Part of a small language model's weights: 12 heads of 32, tied embeddings.
MLP neurons of a small language model. Each row is named by its layer, matrix (down: output weights) and neuron, and shows model dimensions 0-127. Each number is 200 + 20 x the weight over its row's rms, rounded and kept within 0 to 999.
After each neuron's rows, "fires before" lists the tokens most often just after its 100 highest values on Wikipedia text that the model never trained on.

L4.down506,161,188,185,214,196,204,197,233,182,229,212,193,179,229,229,237,195,201,203,204,217,193,194,184,208,200,195,210,193,216,220,174,200,214,198,188,241,210,216,209,163,225,191,219,190,200,215,198,215,214,212,227,200,248,215,198,211,180,246,219,218,193,186,181,206,214,190,196,195,188,199,182,190,178,201,215,230,223,183,165,194,215,167,187,180,181,171,188,177,211,229,189,197,179,188,210,269,220,220,206,207,207,241,209,190,205,195,184,184,208,223,211,201,163,199,212,191,218,165,180,224,190,200,197,217,177,214,230
fires before: "8", "7", "9", "1", "0", "6"

L6.down519,220,139,206,238,207,227,180,201,139,209,190,183,219,212,185,189,184,200,193,158,190,250,205,222,238,209,191,213,192,210,199,169,187,178,184,239,171,208,207,183,187,189,224,203,180,186,201,223,169,210,200,211,204,198,204,221,175,173,201,191,187,186,196,192,221,208,212,200,193,227,207,202,197,169,192,249,175,211,156,199,196,226,207,175,213,178,189,191,212,203,177,202,229,194,176,205,207,220,205,233,231,231,173,193,195,148,192,185,189,222,220,213,197,226,179,198,233,171,209,210,204,208,164,193,227,233,222,194
fires before: "-", "\n", "2", "7"

L6.down643,198,207,189,236,191,205,233,210,194,197,206,210,172,250,205,233,201,217,195,206,169,256,209,181,229,210,230,198,169,203,166,186,194,206,207,175,223,237,172,250,194,203,208,224,230,196,206,199,200,186,186,214,212,198,170,205,178,197,197,204,203,202,163,206,166,153,170,233,205,232,175,166,181,198,202,215,231,182,208,181,159,189,200,181,199,191,174,207,181,227,209,184,215,204,203,187,210,175,197,189,202,226,189,213,189,193,189,198,214,175,213,199,228,175,196,183,174,214,203,203,187,185,212,198,172,196,224,186
fires before: "9", "8", "1", "7", "0", "6"

L4.down542,181,203,219,196,166,178,235,200,180,177,205,219,222,163,217,171,201,201,205,140,203,187,156,193,234,187,226,213,212,193,212,175,183,208,204,193,215,201,219,198,216,200,210,162,225,193,186,220,194,208,205,206,179,185,197,181,182,188,150,186,207,218,182,171,188,171,207,214,245,258,192,218,219,200,180,204,239,218,194,201,214,209,200,187,203,205,216,216,213,221,193,224,165,200,192,170,239,182,178,202,202,217,219,219,200,196,239,197,210,191,149,180,203,217,219,189,201,204,202,159,212,210,200,231,199,172,196,214
fires before: "0", "9", "8"

L4.down496,169,189,207,189,211,194,237,231,241,194,231,167,175,185,218,208,204,216,180,191,213,235,208,197,185,241,153,199,215,211,222,197,159,202,190,246,212,199,156,201,202,166,197,213,163,209,218,204,208,187,211,190,190,195,201,198,193,218,199,202,191,194,189,224,229,203,216,218,210,174,230,182,201,190,202,215,180,215,170,171,226,193,192,216,192,217,208,207,210,220,179,191,167,163,159,205,209,149,183,206,167,207,205,204,206,196,190,206,184,221,205,169,196,201,222,217,183,214,215,208,266,154,216,209,203,219,195,222
fires before: "\n", "American", "born", "---|---|---|---|"

L4.down426,201,177,204,203,174,246,206,177,212,193,210,208,177,230,201,222,210,215,197,195,182,193,182,203,218,139,227,170,189,194,229,202,218,180,186,240,213,215,251,204,187,214,181,200,221,185,217,199,216,201,209,157,186,215,196,226,219,158,198,230,205,173,226,237,187,223,185,179,164,182,194,223,214,211,224,187,203,174,236,148,217,183,189,212,184,185,241,237,230,202,197,231,237,209,217,197,206,205,198,187,197,181,220,210,197,198,184,209,196,167,208,209,184,194,222,167,182,181,215,183,170,233,198,188,198,211,208,192
fires before: " |", "1", "\n", "2", "0"

L4.down25,173,257,224,209,191,196,225,195,215,232,182,189,175,213,226,218,187,210,189,184,229,180,198,199,217,205,234,207,156,239,211,206,193,185,200,229,200,223,214,212,206,206,187,211,189,198,197,182,205,200,210,172,214,210,209,205,211,119,210,173,181,219,178,179,178,188,209,184,203,187,167,215,232,217,133,214,159,232,206,205,202,188,202,216,222,182,191,175,188,165,183,208,154,206,180,224,195,194,198,177,195,179,186,230,209,194,219,164,196,200,218,197,194,209,176,197,207,214,200,203,183,196,165,219,203,225,173,205
fires before: "0", "″", "2", "3", "4"

L6.down576,172,183,184,215,227,208,201,195,206,225,221,207,179,190,181,187,163,185,187,250,232,202,195,239,174,202,200,235,171,193,198,171,193,172,205,168,210,192,187,192,204,203,223,206,194,172,187,201,220,173,211,167,220,199,220,186,199,172,194,176,188,218,195,198,203,213,203,198,196,232,188,218,198,237,180,207,228,176,205,175,214,196,219,203,211,205,191,203,211,182,194,222,196,168,180,215,144,168,195,210,229,215,176,166,233,221,264,225,194,199,211,200,208,171,195,212,182,199,189,235,243,200,183,241,223,142,201,203
fires before: "s", "t", "ting", "at", " Pi"

L6.down718,194,183,198,219,201,211,212,221,194,195,203,237,204,218,185,238,150,186,198,193,194,196,191,195,229,215,190,200,209,168,206,166,218,191,178,237,229,200,211,189,212,202,210,212,193,210,188,168,200,213,207,200,238,211,201,200,183,209,186,189,186,201,188,211,206,194,165,201,182,180,185,182,209,219,178,186,207,196,181,196,170,185,207,208,176,177,207,195,224,191,191,185,209,193,183,178,181,176,223,162,236,213,195,229,198,162,186,205,205,184,171,219,183,218,203,189,163,231,222,188,212,224,205,227,189,174,254,233
fires before: "0", "1", "2", "6", "3", "4"

L6.down85,176,192,237,190,225,175,209,196,215,202,214,196,210,217,204,195,219,197,222,190,213,205,173,206,220,228,210,185,194,199,217,198,212,185,183,197,167,193,215,190,248,172,224,169,211,183,177,180,203,219,200,210,169,200,188,220,206,257,229,201,201,216,197,190,190,191,197,195,208,227,175,232,179,182,158,191,197,201,242,205,184,227,194,198,172,167,179,201,203,176,208,204,186,202,184,236,182,209,188,212,226,174,201,193,170,221,226,201,154,176,179,187,214,182,223,163,213,211,220,211,218,201,207,185,218,118,241,198
fires before: "\n", " The", " It", " He", " She"

L4.down45,163,214,170,182,205,208,182,210,221,218,198,187,225,224,234,200,187,191,164,201,217,178,199,235,209,183,215,189,168,204,195,197,203,209,210,187,214,178,210,195,215,250,188,191,204,211,218,173,172,195,211,209,210,188,137,202,188,254,187,202,215,217,232,239,223,220,199,187,207,200,207,181,197,182,202,205,223,243,218,201,171,220,201,200,212,181,200,173,202,213,235,229,181,203,170,226,206,231,175,188,210,212,215,198,210,206,172,194,222,173,157,212,166,177,201,196,217,207,182,206,196,195,182,227,256,180,188,185
fires before: " ", "3", "1", "0", "4", "7"

L6.down696,164,216,183,175,198,195,191,187,241,200,186,219,183,205,151,208,229,238,215,226,185,213,200,194,218,187,174,192,173,194,161,225,212,193,169,180,211,194,206,201,219,169,192,240,176,211,215,209,186,205,219,244,199,210,188,194,188,208,206,202,185,192,191,198,237,204,213,228,199,235,183,222,220,178,194,203,206,186,181,200,242,202,194,190,177,194,189,208,202,218,200,176,196,223,173,210,205,188,179,174,219,215,184,177,186,137,215,201,215,215,192,195,263,202,200,222,180,210,179,165,192,234,174,188,229,181,199,232
fires before: "3", "2", "5", "4", "1", "0"

L4.down159,215,181,172,198,185,194,273,197,223,201,198,198,206,200,181,212,184,205,208,196,185,179,226,180,231,180,193,200,182,184,166,198,241,200,153,206,177,218,207,205,204,228,217,197,191,205,143,193,154,170,219,184,205,175,179,219,223,202,198,206,197,187,177,197,198,199,176,207,163,202,231,201,191,198,227,221,197,216,181,165,183,250,159,232,205,192,219,232,203,203,208,181,201,197,216,250,234,214,202,211,193,192,173,210,187,190,214,223,210,165,230,239,208,190,236,188,228,184,206,204,228,202,196,205,183,187,229,207
fires before: "|", "\n", "-"

L4.down477,173,202,135,230,189,194,207,197,178,223,214,200,214,204,217,191,190,213,215,218,187,227,198,181,201,214,202,176,174,220,197,222,216,212,193,226,164,215,223,190,215,200,199,148,190,200,239,227,181,201,204,197,189,171,168,214,233,189,236,182,216,189,186,206,229,189,160,172,177,242,179,190,201,209,160,220,211,207,193,233,234,212,180,167,180,199,170,179,212,208,228,220,196,184,196,188,215,219,160,195,180,160,198,204,185,215,192,219,207,218,192,165,190,204,197,181,199,197,190,206,181,147,206,183,223,211,218,227
fires before: "\n"

L6.down37,222,213,207,214,198,226,167,204,225,205,210,201,199,191,179,218,205,212,169,170,184,194,197,210,196,222,227,204,229,196,194,215,192,187,208,204,189,178,228,228,196,236,166,189,199,184,176,223,186,212,196,251,173,194,226,166,179,220,233,160,225,216,216,173,203,183,213,199,179,188,200,167,192,209,209,244,179,208,166,197,219,168,186,216,214,216,197,169,206,197,195,217,214,183,174,176,195,189,177,186,212,223,239,185,219,215,238,203,195,238,200,196,208,214,161,197,227,226,158,187,206,190,209,187,215,191,186,235
fires before: " |", "–", ".", ")", ","

L6.down524,183,196,204,191,223,227,244,176,191,198,229,209,232,196,205,194,205,188,216,202,229,181,178,189,186,202,190,193,214,172,203,198,191,157,212,225,199,208,177,211,215,183,200,248,211,192,231,197,220,196,218,191,225,208,199,194,203,179,197,195,200,215,181,220,220,212,172,241,190,205,193,198,166,191,157,209,201,190,226,211,198,191,242,183,207,170,223,146,205,177,194,224,203,193,211,217,194,202,197,189,191,191,194,229,174,167,194,182,179,218,207,216,169,183,198,180,190,214,233,179,211,222,239,217,227,237,205,231
fires before: "s", "ed", ":", "d"

L4.down598,195,180,211,181,194,164,193,216,197,223,200,185,194,201,220,213,212,185,184,213,155,193,218,221,200,146,191,176,169,204,223,230,198,184,202,199,212,184,187,199,194,183,177,204,218,182,198,212,186,198,202,189,201,216,207,235,198,209,183,215,192,188,207,211,212,244,208,182,195,189,220,208,201,197,194,192,175,198,204,192,176,224,243,213,189,205,178,205,207,206,211,207,241,182,222,144,187,226,180,219,197,213,217,200,187,178,195,159,239,212,204,219,175,168,219,213,208,236,208,199,206,223,208,218,204,228,167,204
fires before: "\n", " /", ":", "|", "2", "---|---|---|---|"

L4.down766,187,215,182,186,181,178,196,198,181,190,226,195,239,224,207,187,176,179,158,175,189,186,205,189,253,172,200,212,222,238,188,211,197,184,194,164,213,181,216,174,214,177,193,218,197,189,190,215,191,202,157,207,199,192,198,199,246,202,256,229,183,210,216,193,237,210,182,205,223,212,193,240,198,197,141,211,222,205,224,206,205,213,204,190,175,175,174,263,165,199,218,169,208,185,181,190,185,180,196,243,183,189,192,193,185,218,162,213,160,187,175,154,224,188,220,173,194,204,198,180,180,215,221,197,205,192,201,201
fires before: "\n", " The", " In", " A"

L4.down535,186,181,177,200,216,202,207,190,163,180,194,195,212,171,199,202,205,201,205,191,168,190,186,181,208,158,182,199,163,202,212,232,193,233,201,193,205,220,200,191,167,198,205,238,208,197,196,207,194,170,228,228,227,230,191,186,192,213,184,176,253,185,252,206,218,169,204,199,207,209,183,194,236,204,212,228,220,203,210,207,188,177,205,180,197,175,213,197,212,211,177,223,239,175,187,194,175,216,183,140,217,222,207,204,198,213,224,197,137,186,211,225,203,164,211,181,167,196,214,173,245,187,188,190,207,227,197,192
fires before: "\n"

L6.down748,209,169,203,176,159,221,150,235,197,214,203,184,186,213,225,211,192,217,199,193,187,194,205,203,218,201,224,157,213,204,226,217,223,166,206,229,216,198,210,197,185,210,232,196,204,210,205,186,203,174,213,212,191,200,170,229,152,162,220,208,221,208,193,208,200,187,176,234,185,206,191,190,165,203,216,191,201,199,212,205,209,201,193,211,171,221,233,210,189,182,203,174,212,199,199,170,214,231,201,230,228,173,194,191,170,200,188,229,219,177,233,209,217,193,193,196,176,204,155,217,194,191,193,212,164,205,183,215
fires before: "9", "8", "6", "0", "5", "2"

L4.down42,200,153,212,181,205,176,190,208,208,198,187,212,226,185,163,189,213,189,223,213,207,171,230,179,218,220,202,212,214,221,212,222,231,187,225,230,224,193,192,231,195,205,200,201,231,234,179,221,194,195,203,184,216,217,204,154,178,170,160,190,176,231,240,182,177,206,184,209,228,164,181,176,222,237,190,220,192,202,203,230,194,187,204,222,186,183,216,206,207,208,202,216,234,194,197,164,189,215,184,203,193,195,196,218,168,212,222,206,201,195,194,237,205,184,169,205,144,210,185,186,178,234,230,175,207,174,199,201
fires before: "\n", "1"

L6.down453,229,210,185,187,189,238,179,196,212,187,200,217,223,186,207,176,195,231,199,203,216,201,222,190,229,150,200,181,178,217,205,197,211,204,214,176,224,178,203,215,192,207,203,224,191,210,184,231,218,233,188,157,203,208,201,235,189,192,155,202,201,230,190,212,173,178,212,232,198,189,224,188,208,191,230,168,222,175,189,180,180,207,220,213,176,191,182,215,216,211,187,187,200,202,216,212,150,186,188,179,205,200,194,210,212,182,222,222,179,200,164,234,207,222,212,185,167,215,190,184,184,228,181,206,235,148,221,173
fires before: "7", "8", "3", "0", "2", "4"

L6.down84,219,195,201,188,205,213,200,192,161,186,219,218,245,196,194,203,208,184,212,212,188,219,249,227,229,180,249,202,196,180,169,198,215,189,189,234,177,208,214,225,231,176,190,169,192,211,167,215,202,225,203,173,174,211,198,177,214,199,240,189,209,206,182,191,204,212,224,192,170,232,187,176,210,164,215,206,203,200,183,188,206,218,206,206,158,153,213,243,181,233,210,165,211,179,225,234,211,216,216,202,199,204,157,174,212,184,172,229,200,178,192,212,196,181,210,218,191,188,230,187,201,207,175,190,205,198,201,158
fires before: "\n"

L6.down354,180,182,215,245,223,167,185,227,158,208,196,231,239,233,207,184,201,197,201,204,195,189,210,233,214,190,181,235,202,189,190,241,193,175,194,245,185,212,181,210,205,180,192,207,225,170,191,204,175,207,199,165,208,187,207,186,227,167,164,208,236,187,182,195,186,181,224,208,212,193,208,165,172,195,206,234,216,214,199,197,188,200,176,197,191,169,199,199,219,206,200,209,244,206,216,205,225,193,181,212,218,221,192,213,208,195,221,221,214,184,187,222,187,198,182,199,186,218,207,217,229,181,221,162,193,202,201,171
fires before: "1", " ", "7", "2"

L6.down326,228,203,177,220,218,220,177,176,217,206,205,204,208,193,188,221,216,199,176,216,197,164,176,166,207,139,228,188,177,233,192,226,202,208,214,191,190,203,225,209,215,183,177,203,207,181,203,208,217,170,195,217,203,183,238,211,182,186,223,188,202,161,203,237,191,201,213,172,193,167,188,248,157,211,211,187,182,194,170,206,203,188,214,200,226,191,206,188,185,205,186,188,199,213,217,187,248,201,197,210,223,224,192,191,232,198,231,187,189,177,207,220,183,197,228,236,184,232,229,193,203,236,182,238,170,164,206,211
fires before: "\n", " is", " was"

L4.down24,178,210,230,187,186,185,203,173,199,204,209,200,183,211,178,216,201,183,191,170,158,238,187,197,197,222,198,202,194,212,183,218,236,172,234,231,202,175,240,217,176,229,180,219,201,239,209,200,220,197,188,224,189,203,210,172,190,222,170,207,225,218,186,190,190,218,193,187,190,169,200,218,204,224,222,164,158,174,223,204,183,168,206,198,204,188,236,206,156,210,199,190,163,205,241,201,187,210,186,173,173,210,231,207,207,212,235,168,239,202,177,197,200,207,208,209,196,183,181,165,191,225,206,220,187,189,221,191
fires before: "\n", "s", "."

L6.down180,197,220,232,187,196,253,220,180,175,229,172,178,205,225,215,203,199,229,233,193,196,176,159,183,218,198,220,203,195,193,157,211,207,190,216,152,182,221,203,197,193,181,198,185,166,210,222,203,227,208,218,217,196,186,222,168,161,213,217,180,198,189,190,203,183,206,203,210,191,213,240,192,207,194,223,180,239,207,173,184,209,209,219,204,190,200,196,179,208,208,194,171,208,210,178,189,216,188,167,196,199,241,173,199,196,233,202,211,205,219,163,219,218,195,257,218,184,176,217,188,193,227,212,215,191,179,218,185
fires before: " |", ")", "),", "1", " (", "8"

L4.down87,179,196,186,166,215,211,188,189,240,207,187,182,234,215,195,183,214,175,205,225,197,200,177,204,239,218,203,175,206,206,187,198,193,189,173,204,189,182,218,218,199,178,217,178,189,191,167,207,179,219,222,167,199,197,191,175,213,216,243,195,205,202,179,212,214,189,197,212,177,183,190,144,220,194,178,188,209,202,227,171,193,174,198,193,195,161,202,177,218,233,211,164,202,172,206,212,206,207,235,208,214,186,213,216,177,149,180,247,217,193,205,217,203,181,185,175,196,235,209,194,184,215,225,215,230,224,249,189
fires before: "|", "\n"

L6.down407,200,196,203,186,182,190,207,232,229,216,187,172,180,210,196,210,201,201,168,199,187,180,194,201,173,228,199,208,222,197,162,221,201,207,217,162,172,192,174,218,189,180,181,170,219,169,212,181,209,189,202,231,208,179,186,212,188,199,268,210,181,174,248,196,235,221,219,208,209,200,223,200,200,235,227,166,230,199,170,204,186,205,190,221,206,197,203,179,221,192,207,186,228,218,220,200,210,198,200,218,156,209,194,163,230,203,220,209,180,185,219,225,178,200,239,184,200,164,175,211,216,204,180,159,193,210,193,198
fires before: "%", " |", "4", "°", "8", "7"

L4.down669,201,161,186,178,241,182,228,204,178,219,231,198,217,211,148,216,197,236,165,154,193,187,248,195,213,187,188,193,205,173,196,176,208,196,229,212,160,242,184,202,185,205,199,199,197,195,199,197,166,219,189,168,185,219,211,200,211,197,189,217,235,172,217,191,203,185,211,223,194,216,220,202,197,204,211,220,187,218,229,182,214,181,194,221,177,162,197,222,229,162,212,192,205,201,179,213,216,218,199,198,213,183,223,201,195,205,183,260,216,181,231,203,189,210,204,191,189,226,205,235,211,185,175,220,193,197,225,177
fires before: "|", "\n", " ", " —", "2", "-"

L6.down422,201,179,200,202,195,174,202,213,195,207,184,181,195,231,196,219,184,176,189,185,233,193,216,190,231,214,201,207,218,213,184,197,219,185,199,205,171,204,175,180,195,195,200,230,200,165,202,169,208,194,208,231,216,186,175,186,195,219,211,233,200,234,182,213,217,181,165,179,189,206,195,189,201,218,186,210,203,219,200,179,196,216,205,172,194,193,207,219,202,208,157,190,193,231,188,220,161,215,191,235,219,204,183,202,190,182,214,204,199,155,213,165,222,151,187,160,212,171,178,222,239,218,198,210,227,175,183,197
fires before: "s", "\n", " It", " The"

L6.down533,184,227,230,206,181,192,217,218,200,196,174,217,176,201,171,189,165,249,225,226,190,221,190,175,187,205,206,234,189,204,165,202,167,244,175,215,199,214,210,235,201,224,219,190,205,199,206,217,183,239,207,218,187,168,210,198,216,205,193,179,182,209,165,210,194,165,208,175,197,209,179,197,198,183,201,215,197,192,178,234,167,205,185,209,204,151,222,236,219,167,173,190,205,214,165,203,237,212,196,176,213,188,201,227,200,223,168,184,174,207,201,200,204,188,186,218,165,235,178,189,185,209,211,210,191,225,190,228
fires before: "9", "1", "7", "8", "2", "5"

L6.down47,184,172,201,203,175,182,205,226,167,145,202,198,196,229,195,204,216,206,206,215,212,209,183,205,187,187,220,206,201,200,211,175,181,189,205,164,170,172,180,192,227,172,220,237,189,206,212,204,226,202,214,198,221,212,203,180,159,217,163,198,177,230,218,223,217,197,156,222,244,190,214,187,215,202,222,185,210,211,200,193,229,183,193,204,187,200,221,174,209,141,203,177,178,224,189,216,238,190,187,221,207,191,198,218,210,180,196,229,184,206,208,206,207,207,239,206,188,193,192,223,186,204,200,198,178,182,174,192
fires before: "7", "3", "2", "\n", "8"

L6.down108,187,196,191,216,211,228,183,191,212,210,206,181,210,183,192,223,180,207,160,206,214,182,166,215,198,240,204,178,228,207,205,215,218,222,202,205,214,175,203,217,203,201,199,196,193,179,174,204,224,201,208,209,178,239,198,225,157,181,204,200,212,221,206,188,194,190,179,195,217,179,193,180,211,206,163,204,181,184,218,216,215,201,203,252,170,217,163,168,177,190,221,229,205,163,161,201,190,204,187,236,195,189,181,193,176,186,192,215,218,204,213,198,204,232,202,224,210,201,217,184,235,191,187,273,236,200,189,199
fires before: " |", ".", ")", "-"

L6.down232,196,182,181,223,203,202,219,238,228,196,176,190,191,195,225,175,201,196,184,204,185,180,194,197,198,213,204,222,184,188,165,189,198,198,168,203,176,226,156,202,187,210,215,180,177,179,215,174,203,191,202,238,183,188,223,215,203,224,191,179,176,243,209,218,204,190,240,168,215,183,198,208,209,190,203,223,245,221,210,176,169,222,191,182,219,248,238,194,248,208,189,216,176,179,217,192,172,169,190,210,201,194,178,179,201,190,264,223,200,197,203,211,221,207,239,197,235,184,186,206,205,211,202,194,187,218,232,177
fires before: "1", "0", "2", ")"

L4.down323,185,183,188,171,190,207,185,196,204,202,213,215,179,212,196,233,193,184,186,213,204,172,216,168,211,193,186,191,203,197,216,170,207,185,196,197,180,192,219,243,187,209,185,227,196,160,202,215,159,193,210,186,220,202,188,186,173,175,214,228,202,180,205,200,188,215,190,203,181,193,220,171,228,196,214,218,180,199,236,191,179,208,195,226,207,176,175,224,209,209,216,193,189,177,177,186,226,236,201,183,213,176,190,192,199,191,185,196,170,181,183,206,156,195,237,185,198,200,213,229,176,199,228,203,220,209,237,199
fires before: "|", " ", "\n", " |"

L4.down15,204,199,245,184,221,199,215,224,225,174,167,197,213,213,190,163,189,199,209,190,184,195,212,191,183,206,173,199,217,208,198,192,192,192,195,179,202,204,200,192,189,229,196,249,189,186,175,215,199,175,188,188,154,155,173,224,201,195,181,201,245,203,232,191,193,178,202,219,218,203,200,226,208,231,203,180,223,192,223,216,194,194,179,185,211,209,178,210,186,189,204,207,156,178,196,179,168,207,244,220,206,207,175,251,207,229,193,237,208,160,172,214,210,188,202,195,206,181,195,197,234,195,186,218,203,206,205,168
fires before: "0", "9", "8", "7", ".", "1"

L6.down439,194,198,234,190,214,217,234,196,188,185,178,202,247,212,164,238,184,191,195,238,233,199,221,187,194,204,166,217,175,214,173,201,163,226,209,246,203,218,191,201,206,192,215,164,205,218,193,214,197,198,204,204,202,165,171,216,248,220,196,174,170,178,171,174,200,215,214,208,189,195,200,222,221,227,204,208,198,167,187,185,223,217,186,194,218,206,190,218,250,202,176,178,189,201,198,207,179,230,188,150,213,217,210,190,187,236,187,213,200,202,187,194,224,210,205,218,181,196,197,195,194,174,238,200,196,240,193,207
fires before: "\n", ",", "i", "born"

L4.down178,193,193,223,175,218,225,164,202,209,207,187,193,191,180,227,173,228,185,233,199,201,179,187,200,206,211,207,209,266,182,227,204,202,214,232,211,215,174,187,217,193,191,197,217,206,196,187,167,180,189,224,197,199,195,208,193,182,183,194,199,213,176,190,195,191,181,227,211,200,221,212,217,221,198,191,205,165,179,197,199,173,228,188,210,175,221,208,227,187,179,228,190,191,228,200,139,207,201,218,181,169,170,230,188,173,219,181,232,215,184,180,216,206,187,193,197,215,207,228,169,184,196,200,173,172,228,204,169
fires before: "\n", ",", ".", ":", " and", " |"

L4.down464,206,209,228,208,198,215,213,167,200,220,206,227,198,210,195,229,191,221,200,181,203,208,223,216,205,201,205,179,161,171,193,212,219,201,211,164,200,201,214,206,211,185,185,178,183,208,208,196,174,204,232,176,192,171,155,192,218,223,200,176,214,206,194,195,239,206,185,182,191,175,201,160,236,171,200,211,178,185,233,189,183,221,186,209,176,176,163,215,246,196,223,212,211,199,187,205,195,217,227,214,193,187,213,186,188,197,184,182,171,203,225,189,226,207,222,237,187,230,206,175,194,204,170,191,204,182,208,198
fires before: "|", "\n"

L6.down720,191,204,194,218,194,222,218,176,167,217,214,203,211,200,208,176,208,214,209,184,204,210,204,214,162,223,220,213,189,188,198,181,177,158,202,219,190,220,184,199,171,188,173,188,208,205,215,194,249,232,193,208,228,193,208,203,177,192,189,181,174,193,204,197,211,214,204,183,215,222,204,207,205,181,213,227,201,181,189,202,183,148,229,218,229,217,190,161,207,223,177,181,178,177,197,193,217,203,177,212,184,213,228,221,245,176,248,244,159,242,206,190,202,170,212,234,210,178,206,190,195,205,182,216,182,227,166,209
fires before: "s", "ed", "d", "es"

L4.down529,205,221,214,177,196,206,192,217,155,199,193,227,168,205,226,209,213,163,155,193,202,178,203,165,194,200,204,196,216,185,194,226,207,167,172,230,170,191,228,192,150,196,221,217,215,212,226,180,192,216,210,210,226,192,191,193,188,183,178,168,185,198,202,184,203,198,244,197,198,230,224,195,198,203,214,208,207,229,191,196,215,221,192,209,186,172,219,208,235,204,170,200,205,229,199,240,179,222,217,154,201,176,209,272,193,159,193,220,184,193,208,195,204,240,192,221,207,236,206,197,203,202,176,208,178,205,206,194
fires before: "0", "9", "1", "2"

L4.down245,171,196,152,203,195,196,207,185,221,172,196,187,213,188,197,204,203,196,174,194,193,223,182,222,199,187,201,167,211,216,206,223,178,227,187,231,183,161,214,221,231,198,186,195,198,167,162,200,168,179,214,176,200,179,209,202,191,225,209,214,190,203,221,187,172,208,191,226,173,198,236,179,195,201,178,224,218,214,202,187,186,219,169,175,192,160,188,206,225,215,191,175,186,209,192,217,218,191,193,218,232,196,227,199,165,195,207,232,210,156,230,191,161,184,193,199,189,200,226,250,222,222,220,220,226,180,224,210
fires before: "\n", "-", " "

L6.down309,182,196,202,227,210,190,207,207,190,178,202,211,218,227,181,198,186,195,178,199,191,203,195,160,197,176,222,249,249,231,227,211,218,208,219,205,175,225,221,213,175,172,216,206,224,193,199,193,236,174,236,209,168,214,149,202,202,179,221,193,158,203,190,182,200,192,204,201,195,248,212,219,192,200,192,211,239,176,216,203,182,218,240,221,198,178,212,176,234,217,222,213,208,197,238,174,199,169,218,189,185,235,196,190,168,224,198,223,222,167,230,198,214,216,201,182,216,192,195,214,200,193,190,181,171,203,212,187
fires before: "0", "2", "1"

L4.down161,179,184,161,200,211,222,176,209,199,190,210,222,180,195,164,211,221,214,236,232,182,195,247,175,224,194,201,210,214,213,209,203,246,141,199,198,216,211,192,204,215,237,193,231,191,206,221,181,207,221,218,217,174,231,219,222,189,176,212,170,241,222,182,176,245,220,182,189,172,218,205,196,203,151,201,202,222,206,161,179,199,200,129,205,198,202,220,190,189,183,187,196,191,207,210,201,241,207,208,197,166,195,211,194,207,221,180,182,207,214,205,218,226,194,204,192,206,215,156,183,194,201,198,185,209,186,224,232
fires before: " ", "\n", "1", "%"

L6.down692,202,188,201,188,224,200,224,208,188,193,222,191,197,227,201,185,244,220,193,174,180,202,184,198,204,198,220,200,187,198,222,217,196,187,200,208,159,213,224,199,207,187,189,204,184,226,208,182,198,191,216,191,211,191,200,175,170,213,216,212,201,193,194,167,191,182,160,161,200,206,155,208,211,182,241,203,195,213,206,198,186,193,244,151,215,200,187,182,177,185,202,201,190,250,191,205,201,227,178,184,185,206,197,241,230,213,220,208,203,200,187,209,206,187,203,184,201,214,216,201,212,220,170,216,165,159,210,229
fires before: "0", "1", "2", "3", "4"

L6.down582,184,199,165,203,183,209,204,204,193,168,220,219,176,238,185,191,189,208,236,228,225,208,240,187,219,200,253,215,198,209,224,211,216,200,194,205,167,216,196,227,199,195,199,189,187,202,199,171,196,208,236,195,183,173,196,217,217,224,185,226,198,162,211,169,218,188,213,200,209,204,211,226,208,211,206,180,201,203,231,242,184,215,142,181,189,220,193,175,178,176,207,209,216,155,192,188,221,217,209,214,175,178,227,190,205,221,259,204,194,211,204,184,261,175,204,219,206,210,199,206,189,175,190,184,198,215,195,191
fires before: "1", "2", " well"